config.toml
n_layer = 13
norm_place = "pre"
attn_scale = 0.0884
bias = "all"
grad_clip = 0.5
final_lr_fraction = 0.0
train_tokens = 243600000
MLP neurons of a small language model. Each row is named by its layer, matrix (up: input weights; down: output weights) and neuron, and shows model dimensions 96-223. Each number is 128 + 24 x the weight over its row's rms, rounded and kept within 0 to 255. Numbers have three digits each.
After each neuron's rows, "fires on" lists the tokens most often at its 100 highest values on Wikipedia text that the model never trained on.

L9.up244:140104133119161117115103108120142100167160108114113144104121093166112143156135102120081103138141094094119126133136134122100069099102139129114139144136102121113148171107163124139127086143133115123155102160107142105112142114123102099111129164117118088139156164139122132152131144106119144132122153139138114113110130133115108164102107170160125124125112120115059109137151102140124127137149
L9.down244:139150105154142161071146179107130155106079128129144078070125135135116124132122129139139110134131149156148147174102153126103122131138180131109114155085118132172111128118161135168162106140126150101145113163134121136111145106135147115095129160119081143115115113108099142148128153135153098145149126153159106139110137122078103086165186117136115092136141160089165098179134162112131151102133
fires on: "ent", " ent", " te", " cent", " b", "it"

L2.up260:131138110103137111102103193128142156104085142156082119128091084162147119136111134110095092124150120117167157082135120129103129068172129106121119133133158164157128129140126119101108129106086111110084134173133110159101155090148128110111112151117125132134118118077157163118128129116153101126123095130148208118103124109120118138134161117114150138130114113139116147138132130149094143133134
L2.down260:164138107132136127132094111120136127135133134106166102125099132154142103159159117144139175088126119089167078127107137088101138140146119153096174111142118126162131134110112106128081149109094104129128134147071126168135129113145158132162133157140072155133131140145110138150173131166163107124114105143123142120099125177121136131128145137079154154089086136133124139123123156086088142147127
fires on: " W", "e", ".\n\n", "r"

L3.up323:107146137148146123158123093115120097100105131136111117138144218146141100173130171128139115127127126142187147096074124160158102174103141145130115086118111100170134094163127060077105126127113124096132120098137120113142133114161121154111137159154128147148157112128096180091145105121121112120145099141158147106124099139099126138171081143122134105106168135126156130136129099163166100133136
L3.down323:141125102158128098104124161212130119117166131123126114119113091125150130143096172173094108104142111117138109091140147124135102159135150111127122149093141156113156100122135080125110146098138145114106066143112109122110102122150103123139163119093128141069144158120154149146096155142105112123138131155123109123119157166150154137147125152121102099150125107100110123126105124113114080177162
fires on: "as", "at", "s", "ile", "ther", "out"

L8.up733:173156129103143112137115146153146126118119142132124139141086114123150117180142076118138151119140093080130174138121111132130135097111167087070124114119166120132139126148164135163058127124138173180128142140148190107160113139112112138118144121085089130129089096139139170164121147116086112114137120118141137119152107092110137092178137124150146132097141147145136152129147109131120152141115
L8.down733:164129136114093080117143117141120097091094097090122157105130097075131106132133139132112149101106100088112103132114158086121098107106106112117127132145104158123149092131148136116135107152120126119141147156072126151106100130164133114109148119107153133157115179142152165095114145095140164116118145100156126105122114138097094142137131148126095115126167164120130080117167157159116170119135
fires on: " co", "on", "ter", " Con", " det", " E"

L8.up847:139144128180159092157133140132073127143082086126111126159147129136063104164105133127137163156122141111158109159175139106138100130159127106123129140160136135122141148141126172124104115112154100143094138151108097094088088151151120171123149132134138090066135117111098131079141110152109122176186113131159144131135113107115108118109182139124094104129158119122128128125150130138102110135178
L8.down847:095159102125113117182133169134125132162150129104159118086137104154130123128168113120127118126169170157149154122142163156149147139132122101157096165121132120101122139135111133172119122149127124053122129137138117126115132166167112145079109089118118138136066119085127105110128103144129106113179147090103126124128092142102104126131129137149168120085147155116099163095155109164114136130190
fires on: "ill", "al", "ed", "l", "il", " com"

L4.up521:137138141148152130159127138169119124116170133141102128168134168106116106143103137115121133119130145114173125107093185144129115169205081100127161167086124089099145149138146141125083118166158154117104135131103171153129099139109106168124122142142151110122138110133112084141135112096098122105124112150105090091131164141111156104162153146153104116109131139124110156111161102145125160153130
L4.down521:125132107157132126116112095095048132207112080152128136148084132114116099109084130151147129106118134090128142152168122169129107113102082142126139149137150141113137127168116130102100100112146125142118151107123150148105110120118105128127141118139162122142110106143118151124151154140127125156146150112085102131129101159131134111150139123146126123129052126107153098121104127158120078146171
fires on: "al", "ie", "io", "o", "ro", "a"

L9.up62:148150160153157150165145140126107152111096146173134131138122131141076113172123134151132107100175113138093169096155131129167109131144161089123113098109133104142089134139127086116050141106175136125143138110070098141156135081127122133133100144119128141124143158139105127125161092153077110106080129119130113104115133164156120142165153128103092155091135148123144135119087130179147117134138
L9.down62:094127137091152115102139148157105104127165144124126106139144141115129114148128092127172109121098136108157143144104139102124124155138145113152124128121121088108101151126159139109128159126151108163121103114139143130112133146119159068147133108136178159143130146122122093126101141138160089116097107126056117127187139118099089154115137120133120096122163143165153141138109156137099121130142
fires on: ",", " and", ";"

L9.up250:104134130099165093107147118107119114115097141136097127108096096136112154145083115105127173116156155153152119109130128164139141127132170116125122098170136133127093096113109166102119114080137124106154164169148140119100110104136086127109146126155136109147132113103132165115139129073152148132123134144108087161088123119125125103117158140161109136120127076136123118145157126076140143148154
L9.down250:088145147125125131118158114125127104087124070162130128112121109164166122136107139120105137113109136172134111108108155138105118128144139147111155149122135138137151150162150098079154084127139140125115108146086137169114112152160091086128148131139189142129086132114103107140125161127149140141118151095123130133106123127075168121176142131152103135108156096122104088121075162132154124120124
fires on: " min", "ot", " l", " m", "0", " a"

L6.up151:139122118126117136125107119158149130118126129121130087148142096126161147096148136117112130148124167137175163098103132137146144118147070162154095136110173112158116122138130134151113138126137146138151161114120117110160146150108128086106144175124172155093119145152125092138139131063126133130134164149095080117129137134135196137141152166120153131140092135103101128152144121109116124133149
L6.down151:119122092128100116169145116128169077155157124114141153113157119099149144141135126164131131145176148069147148084116095136119140119102139148138129128128128170124178108118108113135096144124135120091141113138142131186155150122159120135073106115123120155108156173109134124153088104125059129103101117112166130164148146132132151168110141117151108124137145133159103149153114091118121178100094
fires on: " he", " He", "chn", "t"

L2.up94:138108100132128138089137135175134119134101118109105121145119121132126136126108103142114121137166180116110102104142082153159122156098130157141129104086109149099126114142138103132135114079129082138138155121167142122131149127122146119151153143168100101091105124155107137133147111158145141126146080109132116125152172084083105128153141117117131110155096042087121115136124121147155094127133
L2.down94:103117116113177135129173117065142095122125117096120106130154162149147164128142112125150121109119147141142129092126137090131083123126152126095182132149128086100072126126108074132093140145075124124108156158108133086107168135110149146130139154151108138126124131119094135105104100147158113139109144110147121102127107146174140089146132124122105112159132149127143125118084092146118099107117
fires on: "re", "cl", "le", "ene", "ific"

L3.up754:115147107068144105141122133161131131106147135140129125164119127135090122124118121114117128150131124121111115106160171143097135089125126170135134173162161077134142167164109120115146113111154167098133168111115110159104115153134155125159114180147132092090175100114103094145109107126092169150134110154137147064101137148101165174106092138112147154118109125147169109131144098146117157147125
L3.down754:153124141151126103164102134131142128135106118132106167125152102136104104121119128114150110120085140135125140107131136140154106138137187110147148142103125102125090127146145153117090176129086124139133145103169157130126172101127129130132102153089169098106090081140099144099149133167132132113132120148129159129128149133152159168132126101116152159132124139137170132111166116156149118090164
fires on: "ct", "ly", "ine", "cted", "v", "ree"

L9.up659:145157126101122110130142092126090099170119140157110118140146159113119131128111131115095123107147145186093174185158146151107152125138176147122106095097098090110122107160141111151135139114121109123125129152145179140110138165097105101123126166112088150134087151129103136168105174167064158124116116126117158139130121129088134114158113150136127168097100109092102130159096110103122150132153
L9.down659:117099125132106165100148136140131142082123116098126072102130083141157099110138117141174141108145114121130138059120183191143163175132139139107138123128150124116092142132102145098133138117097111148165166133148140144128131137124134149110107122173127087101130170100103126108065112133096090152130138098100132121164182142094125159135163120119081103144126134131130138169145104121142169097141
fires on: " N", " n", " found", "ous"

L6.up240:120120177112131153125114099131109145174124154080067089117101107148130142125117133103110084104169151161150114077117134136140143113119129175144116116120134144101174151136132157151134095123148174106123132091117100124136136144115138126172117151117122081136129124122114140131115102106133112126071144104103119166124144128132123125100116168129114151131122123167138137114098180145151168090139
L6.down240:100128131111118119104074108166102085095157114108137142120162131135153149153107127127133130141143152109148126118095117124114148136144118106145151165096147111177116154112135158079144116118172122128138121162106083169111157105127110090131100117121092117156167103159131122134105104111110114133074144146113094115178125142150145123116102136146136145120153097092150156153169145097115128141093
fires on: "in", "i", "re", "e", " be", " pre"

L4.up40:109123153129139123085115114120125110115147128123130125148171072134115135106115116119124165097149153149120120147075122142169109130116123129147134121125137130146116137162150127158161143113126109124114123147116114117108117114116131122112135114153098140160095177200159101090139133161107123124143105179122148088138105169152123160120129123152123140149120085137129144110135086076101093137147
L4.down40:128094087106087114119152108143132160084095138148108087136126142150089123088117122130135136158107110115168130155128155132134148118141116122106127124147127113137137108134142102119124095122120113174139112163110123163094151128109171139165149138121111181071093097146171161117170130121131087122126127116115159126170128139136170111165169144124176128104132139172120125126079092096149157109137
fires on: "enn", "aw", "y", "ov", " born"

L4.up6:150145093120180112125105116109144103115115099081159147136088125130114108094115130123136141154096122137137137095124109113106157123139105125165155071136162114124107157101136122105095117184128130107114145144066154149123156134115107147115085143135092151150117122132152082122079114098125123136105153076168105122154166106145127082187131141155146143107151125069102107120156122142084137109141
L4.down6:132130108172117116127124106119138125130084188131153099103106139130151115105091137112159114136120100146107115134114124089143088137117079128131141125111136132116095130160113134121146095092157111110104157113168163080113105140108145134120141052096185157134074153155132129107150135156186136177108148087158119152151143113133148164174119117126134167155123148138115110122100125098140114112149
fires on: "ad", " and", "o", " Air", "ro", " a"

L2.up745:130141163145108126164107103172152112083102123150126174124129110150121104136162138139109169137176153131132115169143129179137122122133122126150121111120142072158107143101099107140101136113137113126159139105115142160115133102094124154135105159103152117100125124144101109113161165166164108128150108097097117179115087146144127162123151139154125121103120160115169127156116116102149122121107
L2.down745:110128086163185168136154123125125120163104111124151123110084129090123084099124111111103109141119099120090140138145094101133151130142119137152143122133111126166152170106102137104115120118085160098086154144147130124127138124163112136121120137108194130141165129116149095130134135136090136108138141105118140165139154128124182145130131105099136125130108141123100144118133104154129165113162
fires on: " and", " of", "ining", " were", ","

L6.up853:167109135149117139142125105110107130110150135122091123169080171128197157093125185121091145108131164166154107115152138153142153101120097132117144119096114160165133137128172134142080135101100122109123155156096147073140116179167075122084123098129125129152159127111142143143118108139109156079156147083140136122116158170092121127136147108115142143126134137127196140110147061144134117139138
L6.down853:106152139115151072173128111168124153107131120148140138162089136080130152134133122133152148165126137095090137111139153132108135112141128143111141128175100124146139097139133150129153123103136148121150139144126103096127129103119134115129149157128143138092090147141129142123103124099104117130134142117127132144155176115013086117117137146096130100069175143155117121132102120146145133129131
fires on: " this", "al", "ual", "ersonal", " many", "uman"

L3.up226:125154169135151157106082122142102124105131125131141131105079131119092117109143115105125114152089146180139167113117103131142118153155102158112119088156136109147171113119095095089131110175164141129112142154134141113120137124144098124128110139149147136122131122129120062091124118104105155132164131113151109133134128133084085171164143114135143123087083167108098128156130125114143179144142
L3.down226:085157162104163140129152133113116145126123117138147140105099157090123113143112159122132103151150111156116105130147131184144144092112164104082117148134150121167109162099109159141172126106143116141138152095102138101138085125113103179171149165115142121140186153108138089117114101127081132164103099113111133101154140163182111129151132175131105173151131124118134128079074127136084113094129
fires on: "c", " trans", "is", "ann", "ang"

L3.up197:145150095129145149128163104125117102111108122105148128110096131146122177113106112141119161165122101096149110131141122169095112149112146128085128107120136068110129134120092112122071129179162193153147117148145090138118168113118117107135074162139151153110144150177123084083169125112092166143143090114108118136152137115105122146145123130123121092094134135142090120130126130122084176078141
L3.down197:104129161139143136107125092098115134140117123185162121160106169160133156157140151143115103156118124133078130081132105134124130129094172108139129129155113153142132150128114152109138174117124099142169112143116128124158136119109087123099150135123111153149179135126149099115127146130127073132115198161142126066124160122136120093119122134132142121135149176132153146090102138108129145156123
fires on: "os", "is", "c", "eat", "ug"

L4.up825:136129169143114157149138122118107146155153148139138151111150145110124140151130102085197121177107153127142105148068076140180183124147112101123115154176073101108148149124100124130141133154135118132144090078123132111167149177101128139122165144126164132127091097086150135122114084099128134121105138119122135107168123109131144101146069119121104133170115137124127147140120148148118169117119
L4.down825:148153151109117141134158131178127110107114111130111133123117127110085100141123134135110121148169146152139135144147086165174136120170155139158140140132174088126154072118138137101124111139111147095129111114092154148079137148144121163118150145107163099132081118097119151169148127152109123103109124163135104150138084166147121156115123108146120153139136137124128113157124157174117167115112
fires on: " str", " dr", " r", " died", "el"

L9.up914:138130114121114146130066065114162128129095135174146088093061160092120117153079144117123126100122171167106147113126106150105146122124137115098125119106140131120120137133086127155156152127155118123164175154147150118121156127157139160164133130131129097094122142125148178110183136128150137079106105140077142120141149137117121139134151144134104112139099109174134123111111125126156114132181
L9.down914:145129114152117144118142131108131116102130212098149153128100155130104100106163123138069154127165106107126101106109151124114122105113149135124144107093115143144147126096114141139123088159147130168112129139134165112179108109139093096140119156153135133101130172117115126115177140108138067140147148139146134133159101190020115144084116118136106139106111129108150135111115156121099138106094
fires on: "==\n", " an", " ==\n", "==\n\n", "e", "\n\n"

L9.up356:144099095112136150119117164104109117136160155178127137184119152169132150117108080130147139128125158169129154097136095122137131080120156112131131153122112099103146141129084137132153142130107148108160120130199138142122081113093138137134170129154129126156165088110103169119113128108140063099137098132092119092159125118087173151172094121103112140128129127126120138134140118141146153129109
L9.down356:141137098163082131113140081094142136111163127138160129111170098092104166126172125115134143152084112106147156162175128138139072106131148161112120152132145137100115111137100107151105159127122127154146101140107159141105134165159144132107122097110117142104130182131124148068178123145149152204128150100122147116164121133087121152120146103147125105135088112144160105156138108115127138118148
fires on: "6", "ed", "or", "5", "ing", "9"

L9.up237:099132158142150117103134120145189110066136182097104127101095127139152107143055104123123155127153137174148125093157143153158094086086083113106140124091110101098108145089105104111074127112072121142121129115140119131169121129178095081150153138150139126137146086171102141132137147131127132109149126182124128136097176100123143088161142136133145098164152105119124154152097124068128126135161
L9.down237:117140128125113090119170114113138107126147125099105033079118130096147133126125161099104107126138105137118157120158188086123115148145109118140170128146156116121121138158180178099130139142113150107127130144109132102149129129114123118124109131125155137094136113125148162089093104120112130107139140127123129119108118128115123141090178122121143128119143133162072123155115163099116132125094
fires on: "0", " min", "m", "ra", " a", " bas"

L2.up465:121087095111131117175172129112148125099114156156092166136103166148104134143121123147118127155126120172145106092128151138148133145169150143145162089116137102145134119131163095121132122126134148103135135105151138142130129150127131083128147141124091156161102144159138129132099155132136120162155095093099098105138085122115076127085086147127101156103098123121135141136157083168106162123160
L2.down465:140126105146119153149167114135126104172128116155124122131112103085135133130021144133097133150088121111145134097153190093135137130131130146129147113129119152129116152102162119119152139117125122159061084097146119148153134112132121152106125134116179121129150107155126101154157089127123137125179141127094095138113112148128077165131114077148104113131112126126139108109120136116132116139125
fires on: "ar", " out", "ating", "as", "at", " in"

L9.up494:113147146172144165128105138144162144143135142106107102130106122131133160103127108131147048155160101123143133133097148163082147157112124136112119144127103126156152141135113144174140129117128095149055105148145131132135143102116105165106181117126073104102127122105089140142121147128134100143115160126131114158134099128118120116136107139098121141093147136131105148126124108130124160125087
L9.down494:157179147156092145139133147173120087074141147134101108122110146144136133128152143131124164142132147159131118110137143150097105165152149146092108143085111127131152174099109151151118167142201111131087127101125115120119137098160124175093137152083070103128133104165163135128131176130111142106078151128112135122103142143126102085150104182136122142104127154102166117204110170118155165156121
fires on: " o", "he", " be", "I", " I", "e"

L4.up837:137118144128132106137151135147149098066120138140136172147107106125090110143113144113138099102156116114162135137127177151138107069119145107141094134081139107126092129119145110099093101164060176144108141103121131130104141154130149134132117091128137107147104169145139147111128144077130132109174095109129107135141142171111122125118137094126125133117117114140181113149146137168130138095145
L4.down837:131171102101159141086153104108177154119107124121172118139119161124124089123115121132170084154094084120109142146143115143135170142154122166158147156134139107150114117121138154093132113127136096138136136172168147095159127073114084117158152144146144112139111105100132110126111181134119116121085148160127119146118097085079122141121143131135150116141120144117136116120143159121091209131120
fires on: ",", " some", " and", " many", "one", " part"

L9.up173:149123106127142136105151144113132170149120103081153084123136131118152108123103099077125167186113083118132141150155138140135143109148159109128145105165137127148070116110128153141138107103183101171126115135120096106144125137140129114144150136109074103118118115119118134093176140093076130123083136107147106124110102130156127156126164145163133148131125105151163122139139124128096071139146
L9.down173:110129089149167161154129078084133145117141086138143092134128156106151142175119100137148103136083145110135127117145120101113137136128101135094131138098160108168133137167111133147102124121124111094102161128149061108135125104122131130100127178090122112156126131103138134133108088146136123191117131079163146075129150157071110082090148124138148151128112143082132150104100159143158142138139
fires on: ".", "c", "y", "rit", "t", " pro"

L4.up795:189146146127122110139095131132140107073151123089135114123133144133127169130141166098126168125088099115115113097111113137098114152106106122151123111153138086195111114096124105129164104129149115107128153132101105095116119130119137116105128088089155136104110154128179098084133103129179123171150109156101122119143138155120180086140157084113135116172089154115158115114141123126102114090156
L4.down795:107167129102135105138171125142122145113143135166096131122127121105181126148145112113125152108132111140167112128127116124108153134149093141115115063183153100137152139149167132144145103171099123170124084114134091112179104132158113100147152116131181159127149144159139130154132155096118136106115102122152113120118110095106119123128149145149136168158104145155150153090136132192135169092131
fires on: " one", "it", "ell", "ublic", " inc", "est"

L9.up613:115119170106114127166118139131132136117111130153138147136086103164090099165128104122146095103188075124129080139127127147109121134142192101117143169142122147142139156139124154112113141122150167140137073090121130082144119139123112103104115136108151151099110077126143126125132113123133125148177175073104161137099096103103096084136079148136131144143130103087134119204143144124125132139102
L9.down613:128140114142140124109132113135129103128136095114094117105100099152126166129141131121084137102158101111180115131106121114167091129119118144133141174137113143125082110131146152121097139150086116154088121127085144138145137120120182158113114140174167096164104120140199152110139125147151108145120139137124136131117139123131146138097124144159115136124130164110113143181119106094095155097127
fires on: " con", "on", " se", " do", "re", " Con"

L8.up581:093105127100101161112097157117148076171152153156139154124137139122148087134132130116156107089160138149136121137147138141127174134147151173142115113107152122153119117135136127116169135092085157150143130168153141113165135162122114103155139140119124083140155132128081149130111141109107115122183103107087113134125105151070113123111135117123173145112127118124159081134078127128155146140148
L8.down581:124175104110131141097080131138126131114125176130104147104156120122143107115162139122125158086121132142132154098138153194143146141117126124122104156081098110139137128143120141125155102149145167142132121157124139136171136138111134142146108162176154072128179140173131102095143145125130124108128139142166101124143113136089147100119157156124113147130164143124143072138111152148105110146113
fires on: " N", " n", " ass", " o"

L3.up966:112122123087127086093117153123117150171143137091120131157103099109128135116105097109136168171135126124137150103140134134095107092137130074123144122131146098146116130138117137107144141089159147173155104111154146178119139122110123141135095141140163112150161087117119098133138160123093164161096124107119121110139151156139140169132108119169103094166120145165161122144135104148134117140148
L3.down966:100180096141113140128150123111126132150138119170158081139132120177145130133108124083152104110119145134105158203156129154128141123122120137135110127128142145131091120109128124101087159127157112154109134152132126102122121077122120127137163150133132118127109139131132131114111070105123084160122122142158120136138102151118142121112134143106142109180126110126123137200110167136160135120094
fires on: "c", "ic", " to", "t", "es", " sign"

L6.up582:139156161147112131154134142176122132117120121137132118087109168120138158142096196089131133108172149116106155126117111151151127129131130120151124113131145170161145144162163125088129091095161114107150115162103088149126135123150126158131141148150107189144135111117139121108105120117073102103127168143123119106122149160072140162109109171136079160147109121151128145129111093174131088129165
L6.down582:106101147119115109088130121105110117108131168170164149108122121139116151118090109131138125102098142142120123109117134095153117104135148082138122138151136147129149130118128132166132091114135121168132164109130150092138135158112155132144131145109086127130153139125133124190089142169144129137103163098143150135125105131000109137107148127139140121100142148139102128149151138167126144099142
fires on: " the", "==\n", " this", " ==\n"

L9.up569:128137107113148118105119109090115130131109140142146160130107098125089144135120106127151164137125108101088126184162124118161095140122101131164134084135136126109138146152143114156092139137124146098137115156134116141153137102149155132118135134123136117147154116143130119133102102144143079100113129097129135142136130135115233141092159116186124138146111148128126085168118136154152108152134
L9.down569:082185152140124133162093122150120136182113135171136164121084118123111116154150131134105112138129172110122146143178109118132149083107118142156129137102107117124122142177135115078125155135149176092120148098096119120102124089121128112129136120159064091147130128113156117144151110137123135155112191118119119100130101145095095103094145150150118178082109113117142076114115127138120144145140
fires on: ",", " (", " a", "),", " series", "levision"

L9.up581:145145121155147110136129132116142137114159106103102156148140111118108206111155127176139102175140134160147149107144134136169106086113114132092144143150115153110154123147161106184147122087148145085096153118149128143129137126094091108118127156153143104102137144113084127128150139094121111137113140161106137125103098110103160104124122071121110128112134144148112158120119128147134131166096
L9.down581:131150104133155104113140097136126143128165163096112119130141108118083105090082110143158125124121149154131114124205109113164116089132140130124124158114141132154119149154145131097084115132156090143114118149076122142132122135162141145111055144074126151091174104128146114131141074198102116152142118121103132152135115113120113109131136089126120135139131138113147168121123170125183138126123
fires on: " G", "oss", "6"

L3.up237:131156121133120144115070119107149150177079131107116118103097175105132148113073088130170098141127157148132069142166080150126121124111127111134114131172095144132118102104116102117136078128144125150127163148130133105110131169168109104109131091114105106080143109099126130156105133160136156101095166156122117102120118164118138117117120122101094157113167076092094116154098115096150139127105
L3.down237:122154103133130115132113109115121079150134109143191118142130114130155098149104133118135115121155118183116124105125086123140141130140166098147140155134141099122113127149175158082091168130156097161132111140144132077197103104107140159162102177111090137166126099119126134120190143162134103123089120142080122154151132139085104103152170113094110086158100140125133163106158093105150127123121
fires on: "'s", " ", "1", " in", "9", "4"

L4.up472:154147127134101136131127175097148136128133153081103130151115183121164147138115124152145144169161154120133148169097083130134134080188082148101128118145107213091127137101119142162142116117129128130104117139141150151125127140124104136098128152080133158094085139118091150121138160117106109121133114124128116100126143073108203117127135101148134128134135145145104154117095144155134135101164
L4.down472:122109118123135117145123127110137112119140160164127107158154134127137130087122140125095107164120153151082143087136136137172130105149153125089138113141082118115110174094123122148155145111191097100106166095088124120140138103105176157112108164101126165155183101119156102107160129153122114153094124143189102121112135139145135112141108138110110130105123155153132139116103135144117139142147
fires on: " G", "us", " dr", " hel", "uc", " car"

L2.up884:134103160091153145118138105113118134101115166120125113084096123129157140129128146125148143129113143110137121144159116135190107132155094087132131125151141099104117158109117106101167139146152142128105146150092137097143122125172089071107133090101116120152089128160108153162091112129136167130159145109066116104123129171092106125082154129131155147125145095193107109151132114127175097123142
L2.down884:157139093111074120155092128138110136150150135136132183098134090093100093132119110114132144158116120137119123106128118146123106161152169097116143159144127168116132121172159139120110140137155086110117178139149100114113147121125115127097131139151071113157117131124101176136164118153125130133090137132125110086153120104128100171131101086176145129098094129147086119132146119089151113172098
fires on: "1", "2", "4", " of", "–"

L9.up776:123102073170122124113109132102160165151107160121159159128151168130098149155133093196158137127175102117134161097101099121161136118126105100167126082121156082153116132192085135123098152117156186116108137132126129102124135125160147151152130082120121086106168125098112134135134093118148106085087163104129131149125135164115114115119139121112179154118123180091141120135107121134145168138110
L9.down776:103122135131127147145153102160127143081085111162085177148084107091109139122162128161078138084132138117144165135116131166124148109142128092157134128165104116176102156154173094101132145157171162077179169123101114110079132114140141084154118120125106153117131111139140125114112099143135096153148135106117106122135116141091138129155104162140098131125169147129124127119126136107132146134147
fires on: ",", " and", "),", " as"

L4.up550:130086117168091163058085169132122138104168143103151141112124098155138138142144097154148137135137128118150154115132126165112129117115139096135142168167109157135138147114146124147118118090119126107169161106137131144124105135176135135113105159100125129130107063143116161095122118155091106150124115171143150090120169119074114126167106102170149108120103109141140117135113129154081103140181
L4.down550:094180091122165101114132134143132117101137128124108156157096157153101094147147102174118168125106132160153124138112171139134141093133117126156146136141127144107161081119101147111136104124144138129135176120132114128147090123150108160140151162123096137135139135132154128130086140103122111106142183117125165119107121187104085097149144167140151118123154140144161107077143146107156088119106
fires on: "ect", "act", "e", "ict", "vent", "le"

L2.up301:142179158124134128128173099082174156136126136109133131138101115123156174122078135130132167134136115116119125116151141106129100090115134140118160111080159135103151153076135124136180129097127116149086123112134165100165144132151154142129103116134132083169127138098118131125153173135113105083078180106122102122116134110148124103143121092142118165136118123117151141146154105155093094117143
L2.down301:182109124084113141142090133134141128151166106139103091140149131135117127113101139112109114137115098149127104135139098133137136117150132175090109148143131158146167090085100120161186144112103153138148144057115112093145127094129076127094132145110132176120121106137124102156104125113160095160154111127149140118092153119136089104116123100118143104107083122081119125125122120133114137113146
fires on: " World", ",", "m", "al", "ime", "adu"

L6.up372:137113157141127110155103100122081156134069145072140111138170072100115127163153107159146130131146161129125104210123117140137134107167116134110174132106107118092119110150149132118133125151143074176144136149108135106139144129108139087100152122124112128073107103144137125179130126102111129148143113104105120108111181122131134153111111116123146123105108120093137116116128144124154113145086
L6.down372:120100146116113111109141068128090143144102122165117148176073115118173123127147110110135102141141167160111098107161155118145143166152108106130134146123131112121127146166153129174109127088108144104140097170130149167138134195157119114117134100135137148150107149173141122134111130184183123108119161099100105098154130111079113138106136124109108124141110086115134139150137128133129151114139
fires on: " new", " original", "iginal", "ac", "per"

L2.up187:075103095152128144138107123148114100086080132125135125181106151096078108113140120097156148184149157152113142094147128114135093160173126114137128099162181126153094125130126119146130130134140146085096121193106122101122146110135149137143119144151140123146112143127118128136148161158133171127119154117120103150146115109135101155121165109134100120128143063108087078125159143116116139124149
L2.down187:170107157151112151121127131121107121154188112122107141152140119134159144105135179112135103152119110121129150126152138138074084155135104112146106120129119108115104133129131105127114087121117145127160132097112105122078163142141089128152132135125105168150115105138090116084108132108093142117148125140179162139128114090115092075156103140144177094112145110114137146111102148176135122155106
fires on: " com", "p", "ed", "ud", "en", "un"

L6.up78:093150154105144139126168133138141127145073096137149140138118144054161126133138144123116116138183090175112146100138095117130091161143149140145122135127118154108116132110097089157158203098121096122123146159135117109115114119125163151117157115088128121136137117097169123082141077119112146101165146145101121132130135134157112111123147115131081097103153075107144123138139114155159146106123
L6.down78:147141104131107122130143113101135127127123162128103101128128091116134180122112100119176098143116151115109153128105179092164132136094095105118157145120166137130180158155160123107115160099135123124112127137141137168135097098142105108188164133100115123168104134132144128132093087134129096147089125160094099129099113145150146142121127158125121097109120106135128110118149142165104118166136
fires on: "he", "re", " le", " ra"

L9.up835:153100145097155133141106141148118123136118132136137128108120132122108096168136124086138142133114112100143107138126098134135126117153149112152140093112114165141130185149117142158106144178101181137116098058133141096126131158159135116135134129128144098087157126154131136125134158127107153128103093149124126108161092113127111135152124156137135168136122069117122123156178143191130159129105
L9.down835:141192113109125147132127101134123159108094096128137117124111116119135157149136147112117115105102116152138127120106155134116099123158157172137164157143108093102138096135171126142146115158120152137146125078109102136155111128133144139113142102148125121112116116195138139155143137172119140089099154133103084128206116128095101170130104132128094128138140128150127157136124145148140155103103
fires on: " Re", "2", " con", "re", "on"

L6.up55:116143134146115106104163111124083163154150155134099151122128105155113157135122164165087144112109134145142142099175128134107129127148092143143136157103098146146098132130123098136125109131154173188166093148126081158128114129128087080145153118128134179108134183138126113108174166134109087156177150118132110122153109122111126122105146107123125116103110155157112128161125111108171089097111
L6.down55:075149116176174119161089123157129147142151117112123106130107161091124126117143145159128117127152106180109122108159141092124113106103107157157110174146139090135059145137137163098121079143158121162147123150092125160155127138097147137137127081109079142144154139147226110079127093105097125138105127119127122165138135133137146142119142149087106088137129126100159107112117144110137148145096
fires on: "oss", "ig", "amil", "eat", " %", " win"